From a checkpoint of a small transformer trained on Wikipedia.
Training: a variant of Muon for these matrices, 249M tokens.
MLP neurons of a small language model. Each row is named by its layer, matrix (down: output weights) and neuron, and shows model dimensions 16-79. Each number is 128 + 24 x the weight over its row's rms, rounded and kept within 0 to 255. A neuron's up and down rows have the sign that makes its largest values positive.
A block is one neuron, or neurons of one layer that tend to fire together. After each block is what it responds to, as a language model described it from the Wikipedia text at the highest values.

L3.down58 [145 100 138 123 153 106 113 151 165 112 143 134 135 102 106 143  90 127 124 129 130 109 110 174  94 150 133 138 153 111 107  72 131 113 142 132 142 151 166 134 127  90 128 130  79 106  97 167 109 165 126 171 158 141 136 108 108 173 154  81 151 144 129 151]
Mid-word subword fragments. Short word-piece tokens inside a split word, especially f/F, et, ist, as in Frank-f-urt, Con-f-alonieri, Non-et-heless, Stat-ist-ical.

L8.down15 [ 96 109 122 118 135 116 119 139 137  65 106 106 163 140  93  91 144  97 132 144 118  88 176  77 176 129 122 131 146  93 126 131 111 143 174 153 122 122 127 156 106 125 141 164 121 112 140 122 125 140 164  90 116 132 138 140  93 174 129  87 133 147 121 127]
L8.down40 [116 172 147  93 104 138 159 174 184 159 135 144 151 141 113 114 126 120  97  89 111 139 138 116 109 120 144 120 180 137 146 116 140 103  95 155 143 176 128 124  92 140  85 172 115 144 188  95 129 103 132 125 147 143 135 112 130  91 188  84 145 116  94  91]
L8.down103 [104 148 117 107 106 134 154 160 105 144 107 122 192 139 114  92 125 103 130 134 122  93  74 160 155 150 124 132 204 105 127 115 123 138 155 129 140  99 157 150 169 112  81 133 131 106 133 128 139  99 125 240 140 130 107 132  88 125  87 118 139 172 147 143]
L8.down118 [159 142 102 133 100 169 156 101 163 134 159 158 122 153 112 143 135 139 138 141 102  89 142 135 114 129 125 111 140 160  70 131 151 113 135 135 101 146 151 138 115 160 132 167 147 111 103  78 129 137 109 113 159  85 134 154 118 162  94 158 162 133  81 155]
L8.down175 [162 162 163 164 115  91 129  86 141 109 135 154 165 144 113 164 132 144 155 126 110 135 149 119 163 123 135 159 156 161 101 135 149 134  99 119 123 156 104 147 115 113 127  96 116 139 145 139  82 115 133 141 169 153 105 139 162 121 133 114 122 129 124 153]
L8.down243 [137 156 120 149 144 104 129 106  92 108 137 138 120 103 111 105 128 181 132  94 144  73 148 106 156 113 165  93 203  91 139 150 123 146 121 145 140 141 124 104 122 112 175 120 133 127  93  94  95 116 183 122 111 153 127 133  93 138 154 138 103 147 142 139]
L8.down306 [138 113 128 164  99 128 113 109 139 135 173 124 126 133 110 123 143 103 172 135 145 148 118 162 148 115 158 114 119 153 163 145 102  88 105 135  99 151 113 172 115 127 126 118 167 164 199 116  85 130 127 134 149 102  79 113 158  97 109 142 142 154 141 152]
L8.down441 [144  94 150 110 107 125 132 125 155 131 134 147 127 159  86 141 114 127 126 130 156 173  86 102 120 123 145 152 132 121  85 115 111  91 157 129 160 141 142  85 172 105  75  84 160 108 114 165 138 115 101  80 141 127 107 152 109 144 128 112 157  89 118 152]
Year prefixes and name fragments. Leading digits of years after "in" or a date, such as 186 in "in 1869" and 195 in "May 13, 1959"; also pieces inside personal names, such as Bry-n-jarsdóttir and Ar-m-strong.

L3.down374 [142  77 155 151 138 132 125 157 132 144 111 116 141 150 133 122 154 147 126 112 153 165 114 123  72 115 119 117  81 123 117 106 166 195 103 114 142 139 120 113 120  99 123 150 148  79  97 105 106 139 118 100  65 112 132 159 150 169 132  94 141 109 155 151]
Word-final pieces completing words. Final sub-word pieces that finish a word split into fragments, mostly in proper names of places, people and teams, as in Spr-ings, Daw-son, Detro-it.

L6.down5 [135 120 138 107 115 176  98 117 109 133 120 103 103 140 127 129 137 112 156 121 127 109 110 121 116  74 134 137 163 137 130  90 116 147 131 103 107  61 170 122 179 138 103 168 146 128  74 102 153 132 109 175  93 140 115 151 129 153 146 103 119  88  84 149]
L6.down71 [151 112 120 106  99 147  95 145 135 141 144 121 115 171 135  94  93 136  99 183 147 143 146 139 149 134 134 167 135 111 130  80 107 143 140 122 115 134 158 150 128 114 148 100 144 115 175 158  87 145 119 158  95 169 126 118 115 135 144  93 131  95 106 133]
L6.down87 [118 134 126 148 119  94 119 122 180 131 123 137 180 158 147 144 156 116 160  99 128 135 149 140 171 123 155 131 191 119 127 121 106 121 130  86 108 131  95 182 124 142  94 127 141 113 118 120 151 134 165 111 144  99 166 146 128 101 141 143 159  93  98 129]
L6.down289 [134 148 145 110 136 126 106 151  93 114 169 121 116 114 158 131  68 145 157 112 102 101 125 150 153 155  99 125  75 125 102 122 107 141 115 123 154 124 118 137 130 127 163 100 162 129 126 126 129  98 107 138 133 110 117 123 133 148 141 128 161 215 121 150]
L6.down309 [126 156 134 138 103 125 134 143 140 146 119 124 117 130 114 131 120 128 108 137  95  88 130  91 153  85 144 134 153 141 151 150 120 134 137 116 119 126 163 134 131 160 139 108 128 110 152 146 105 123  92 139 145 181 144 126 118 138 128 117 144  95  74 134]
L6.down313 [116 127 158 144 135 118 168 110 116 122 157 110 109 135 118 154  98 119 173 108 135 139  86 158 151 134  82 160 139 114  93 144 100 129 138 177 190 176  93 127 137 145 142 147 113 122 110  76 127 145 133 149 155 121 115  96 123 104 147 167 104 177 133  99]
L6.down402 [144 138 133 147 184 166  93 139 135 123 127 156 116 114 114 127 141 165 162 117 150 140 109 103 153 142  94 130 145 147 124 125 114 129 118 121  99 106 157  82 113 104 126 184 114 121 131 141 138 122 109 100 129 140 119 121 124 105 116 152 143 133 131 101]
L6.down437 [174 100 126 173 124 135 161 108 110 121 158 138 126 135 119 129 122 154 104  93 141 145 131 133 142 126 119 159 163 137 149 183 110  69 118 165  90 134 140 166 113 145 135 112 158 158 147 131 118 127  90 143 127 126 138 116 156 129 131 134 127 148 111 166]
Heading closing markers. Closing = / == / === markers ending an article title or section heading, e.g. "= Tsou language =", "==Biography==", "===Casting===".

L3.down325 [162 139 108 128 140 138 155 139 134 117 134 133 148 151 143 108 169 127 112 123 112 105 121  90 137  95  95 130 174 171 165 154 120  96 115 156 131 137 167 139 130 148 100 154 111 126 152 121 172 179 149 112 102 121 120 117  99 153 183 126  97 132  42  89]
Section heading closers. Closing ==, ===, or ==== marks ending Wikipedia section headings, such as ===Seeds===, ==Squad==, ==== Poetry ====; also weakly word-final pieces like b-illion, m-ales.

L3.down305 [113 159  80 121 145 103 157 153 123 128 150 137 150 151 105 119 106 162 157 134 141 119 132 157 213 161 146 153 119 128 129 126 142 136 153 177 139 100 131 149  98 101  88 135 128 138 137  82 116 137 138 155 175 115 138 136 124 141 119  94 174 142 130  76]
Word-start V and name pieces. Mostly capital V opening a word, often at line start after headings or in tables (Vivaceta, Vice, Vladyslav), plus inner fragments of foreign names (Neftchi, Guano, Chevigny).

L6.down85 [120  88 145 151 135 116 101 131 144 146 125 170 137 134 135 103  70 122 140 126 111  91 178 145 147 152 151 119 107 139 135 137 109 181 154 135 193 124 135  90 144 127 109 136 178  89 149 117 120  85 138 133  90 119 143 110 156 124 108 103 136 116 125 118]
L6.down154 [131 151 140 117 110 157 117 117 123  97  82 129  93 132  96 129 105 103 159 118 104  86 118 142 139 139 151 139  83 118 125 120 133 146 148 107 117 163 169 118 122 163 126  85 110 141 171 147 139 145 113  82 108 117 121 147 129 110 111  98 161  64 123 132]
L6.down170 [137 158 137 138 118 127  93 140 131 108 167  94 143 129 135  72 109 117 190 141 114  93  99 140 103 137 138 114 183 142 114  91 123 105 125 120 155 124  82 150 107 155 146 126 102  96 137 119 118 105 105 137 104 175 124 107 110 133 134 110 147 132 136 103]
L6.down248 [147 114 121 143 101 135 159 114 101 146 139 111 136 142 144 151 100 136 169 128 125 159 155 124 130 130 151 105 113 171 113 164 124 132 201 106 122 107 150 141 128  76 141 133 122 163 101  99 100 117 132  76 143 117 132 141 133 117  93 133 161 115  96 127]
L6.down287 [146 125 160  88 101 165 121 133 113 125 144 108 109 156 127 129 110 138 119 128 116  97  84  93 128  82 168 141 129 128  75 124 128 141 138 155 139 121 131 125 115 133 121 160 142 119 130 108 129 126 111  90 128 101 145 161 130 133 125 171 159  47 119 163]
L6.down292 [151 124 126 128 163 128 139 125 154 109 102 128 107 103 126  75 133 175 130 139  94 128 147 102 122 107 139  97  63 141 124 136  93 163 134 131 130 141  90 138 106  76 115 154 147 139 124 157 142 172 129  94 134  98 148 129 126 126 123 118 113  80 115 145]
L6.down358 [181 139 144  88 141 175  92 157 148 118 122 101 118 119 155 126 165 124 149 116 122 158 116 115 106 150 128 101 106 136 126 108 139 137 107 168 169 113  89 154 119 137 142 167 160 156 143 104 123 146 109  62 131 109 123 118 168 159 129 107 149 116 146 117]
L6.down432 [140 157  73 123 118 188 129 127 128 115 135 164 119  92  98 125  99 157 159 153 120  83 133 125 150 103 141 148 101 132  93 123 106 160 161 123 132 120 136 156 147 127 116 161 158 141 134 114 124 128 156 139 128 124 146 127 139 142 158 133  92  37 131 135]
Surname-ending word pieces. Final subword pieces completing multi-token surnames after a first name, in credits, lists and reviews, such as Cumm-ings, Horns-by, Turn-er.

L8.down107 [133  97 110 140  85  86 140 146 156 121 104  99 111  98 131 150 130 121 117 136 116 133 110 136 126 144 148 125  89 119 122  90 143  96 113 141 127 143  96 146 118 133 148 152 113 155 109 153 168 122 159 182  94  93 154 123 130  86 162 157 147  69 127 144]
L8.down209 [132 104 144 130  93 133 121 134 110 129 102 115 101 134 121 108 111  83 156 121 140 127 113 163  93 149 101 132 135 108 121 114 158  83 164 147 163 131  98  95 134 120 127 140 109  62 144 153 138 170 107 167 150 120 141  76 140 121 133 141 115 126 171 144]
L8.down221 [130 112 127 153  85 123 139 104 148  99  77 157 107 135 151 111 135 118 125 143 141 118 122 145 139 103  67 128 191 161  95 155 122 102 142 110 152 133 115 143 132 132 138 107 129 106 163 121 124 137 123 187 162 124 147 103 133 113 160 143 141 156 136 141]
L8.down252 [125 141 119 166 136 151 144 115  86 115 147 168 120 138 133 127  87 125 146 142  74 157  94 166 140 110  87 129 115 161 140 162 149  98 130 160 146 133  90 137 128 136 118 101 135  74 132 105 122 132 160  82 141 121 155 101 171 110 102 141 118 136 119 161]
L8.down289 [116 139 130 128 117 138  85 103 121 106 120  76 110 113  92 148 111 130 113 116 132 155 141 128 168 139 127 117  84 115 113 103 134 140 124 161 103 129 154 162  84 117 135 123 145 121 153 158  76 144 122 117 105 134 135 197 135 162 135 167 174 159  82 125]
L8.down352 [168 170 103 118 104 159 198 108  70 101 125 146  98 125 139 119 125 137 121 166 143  74 177 101 141 107 116 124  82 144 138 111  97 116 166 121  97  88 121 139 178 128  93 133 110  92  90 111 106 166 149 148 106 130 117 141 132 155 103 146 135 142 119 171]
L8.down355 [109 158 140 109 137  89  72 146 118 164 140  77 121 163  96 177 133 154 128 104  96 145 138 150 103 146  77 118 142  99 152 177 112 165 134  98 139 140 100 125 132 160 125 137 122 148 141 119 154 119 139 126 138 151 142 123 132 107 138 134  87 135 164 155]
L8.down445 [ 91  93 119 168 182 147  90 136 116 145 117 144  94 195 112  70 126 139 144 155 129 144 125 119 128 129 147 107 100 174 101 167 132 154 130 108 160 165 100 166 142 165 132 170 146 136 171 106 135 150 122 113 112 101 108 139 125 170 124 152 118  88 128 133]
Surname endings. Final token of a person's surname, often a suffix piece, in lists, tables and credits before a comma or bar, e.g. Sapienza, Nyberg, Ginsberg.

L8.down0 [100 132 101  97 161 126 156 139 118  82 127 119 152 110  98 131  99 112 180 134 101 124 116 141 159 136  67 155 141 128 158 176  85 106 168 148 142 121  75 163  83  98 182  87  92 133 133 153 103 108 124 115 131 128 101 191 133 153  71 129 113 152 117 120]
L8.down58 [119 110  81 152 153 155 141 145 114 164 122 149 155 115 124  95 142 137 176 127 169 125 108 120 160  84 133 128  70 133  97 100 152 134  86 132 146 111 135 157 100 142 126 152 105 125 145 140 137 111 130  83  88 106 150 134  84 156 162 144 126 115 149 167]
L8.down129 [157 117 139 142 120 167 141 137  97 107 139 143 179 134 136 148 127 157 161 108 115 116 112 125  86 100 164 129 168 149  93 131 130 119 118 133 180 141 108 144 112 110 112 153 117  83  99 127  78 158 124  75 107 140 108 155 129 108 101  85 115  95 105 117]
L8.down181 [104 126 133 135  72 155 147 103 170 133 132 137 141 148 143 169 113 131 123 105 140  86 109 125 134  97  90 143  99 100 119  86  99 147 136 158 102 141 131  99 118 164 122 113 138 114  93 120 121 131 109  97 129 149 152 127 154 119 141 128 128 156  88 139]
L8.down210 [127 148 143 125  79 122 146 118  71 114 140 147  93 126 140 188 120 154 145 152 116  80 133 130 115  98 113 105 134 143 149 113 100 111  93 117 162 107  85 152  94 133  94 153 141 125 153 140 132 163 124 145 128 146 110 125 145  99 113 139 178 101 155 127]
L8.down356 [132 140 112 153 132 119 127 100 160 150 117  98 131 112 148 122 174 153 120 129 116 170 116  75 146 150 159 122 153 145 110 118 164 108 104 151 131 132 101 124 121 129 135 138 129 137 117 134 118 134 125  31 116  90 131 148 159 132 164  92  86 143 140 108]
L8.down417 [ 97 114 142 155 141 119 126 149 126 179 161 133 128 138 142 101  95 111  76  87 126 150 130 133 164 143 139 106  92 122 112 117 140 116 174 100 125  88 157 145 119 112 147 143 126 112 145 122 130 104 120  93 131 132 132 134 148  82  82  85 160 121  94 148]
L8.down427 [123 107 160 151 120  92 100 131 135 102  97 113 112 126 102 119 118  81 146 163 158 107 117 101 139 153 107 154 119 114 165 109 107 137 143 102 125 116 186 166 146 137 104 143  91 117 166 142 149  87 130  71  89 119 122 107 141 157  81 138 139 114  65 130]
Section-heading closers. Closing == or === markers of Wikipedia section headings (Filmography, Albums, History), plus sentence-final periods before a new sentence or line.

L6.down62 [131 108 125 121 101 145  96 128 143 129 145  94 153 106 155 162  69 132 119 115 144 116 120 108  93 156 129 104 138 116 130 139 136  96 140 119 104 109 134 132 144 128 115  93 127 133 125 151 148 105 102 139 129  93 125 100  81 156 130 136 134  91  93 126]
L6.down239 [146 138 117 126  97 142 115 109 113 124 146 185 161 108 107  72  95 123 138 125 124  95 141 133  61 132 184 132 116 132 152 140 147 133 135 117 168  99 170 114  84 134 121 162 162 154 115  71 131 115 147 115 102 127 114 138 152 151 123 151 140  82  88 132]
L6.down303 [164 146 115 113 112 127 142 162 113 147 125 201 133 109 145 121 104 109 114 104 122 123 117 106 107  97 155 115 105 133 122 132 128 126  98 110  75 132 151 168 163 123  95 106 118 123 139  51 127 115 177 156 105 121 151 168 109 122 127 179 122  91 122 130]
L6.down328 [124 144 162 126 125 126 127 163 125 134  68 129 145 114 118 103 124 138 122 167 133 154 129 149 149 181 134 179 108 101 123 174 140 111  97 108  96 163 164 164  97 104  71 166 111 120 145 116 136  84 136  79 110 136 166 109  88 103 106 101 122  93  80 161]
L6.down330 [118 119 146 159 118 129 146 147 121 150 140 125 109 149 181  81  94 150 134 110 157  88 117 106 115 122 122 122 192 131 118 123 114 106 122 133 117 145 173 101  95 133 118  57 120 141 156 103 123 160 136 129 120 137 133 112 130 134 118 102 159 108 141 123]
L6.down394 [155 155 147 109 155 188 140 166 114 120 118 156 106 127 103 130 132 130 114 151 165 139 137 158 108  85 134 127 175 131 140 149  97 136 131  86 132 134 122  94 124 114 101  95 125 160 157 142 141 152  85 135 121 150 109 108 144  97 136 161 146  98 114 134]
L6.down399 [140 107 118  85 113 124 119 129  97 137 156  98 150 101 146 130  96  80 114 113 138 129 153 157 147 115  86 123 131 139 137 120 127  94 137  60  94 147 157 125 123 131  67  90 136 112 129 129 139 149  71  56 120 103 105 160 115 106 103 101 130 118 139  98]
L6.down440 [129 114 143 153 132 111 119 129  99 144 147 129 141 120 140 139  99 116 108 103 124 123 120 161 135 144 110 149 153 128 114 111 127 145 141 128 109 147 124 121 141 152  92 137  60  94 100 136 120 109 120 186 123 117 114 123 146 122  91  87 136 103 128 130]
Mid-word second-piece fragments. Short subword fragments starting the second part of a split word, often after a prefix or first compound element: rain|fall, out|flow, up|held, gate|fold.

L3.down220 [143 121 142 116 139 148 151 113 126 126 138 125  98  74 145 132  90 156 113 129 158 131 136 136 118  97 118 111  81 128  85 137 161 134 139 141 154 135 133 154 158 121  83 132 169 123 173 167 101 148 134  80 131  91 151 170 155 152 163 153 144  86 100  71]
Token after number or initial. Fires on the token right after a number, such as month names (6 July), commas (May 18, 1921), ° in coordinates and : in times, and on word pieces after one letter (S|oul, Bos|nia).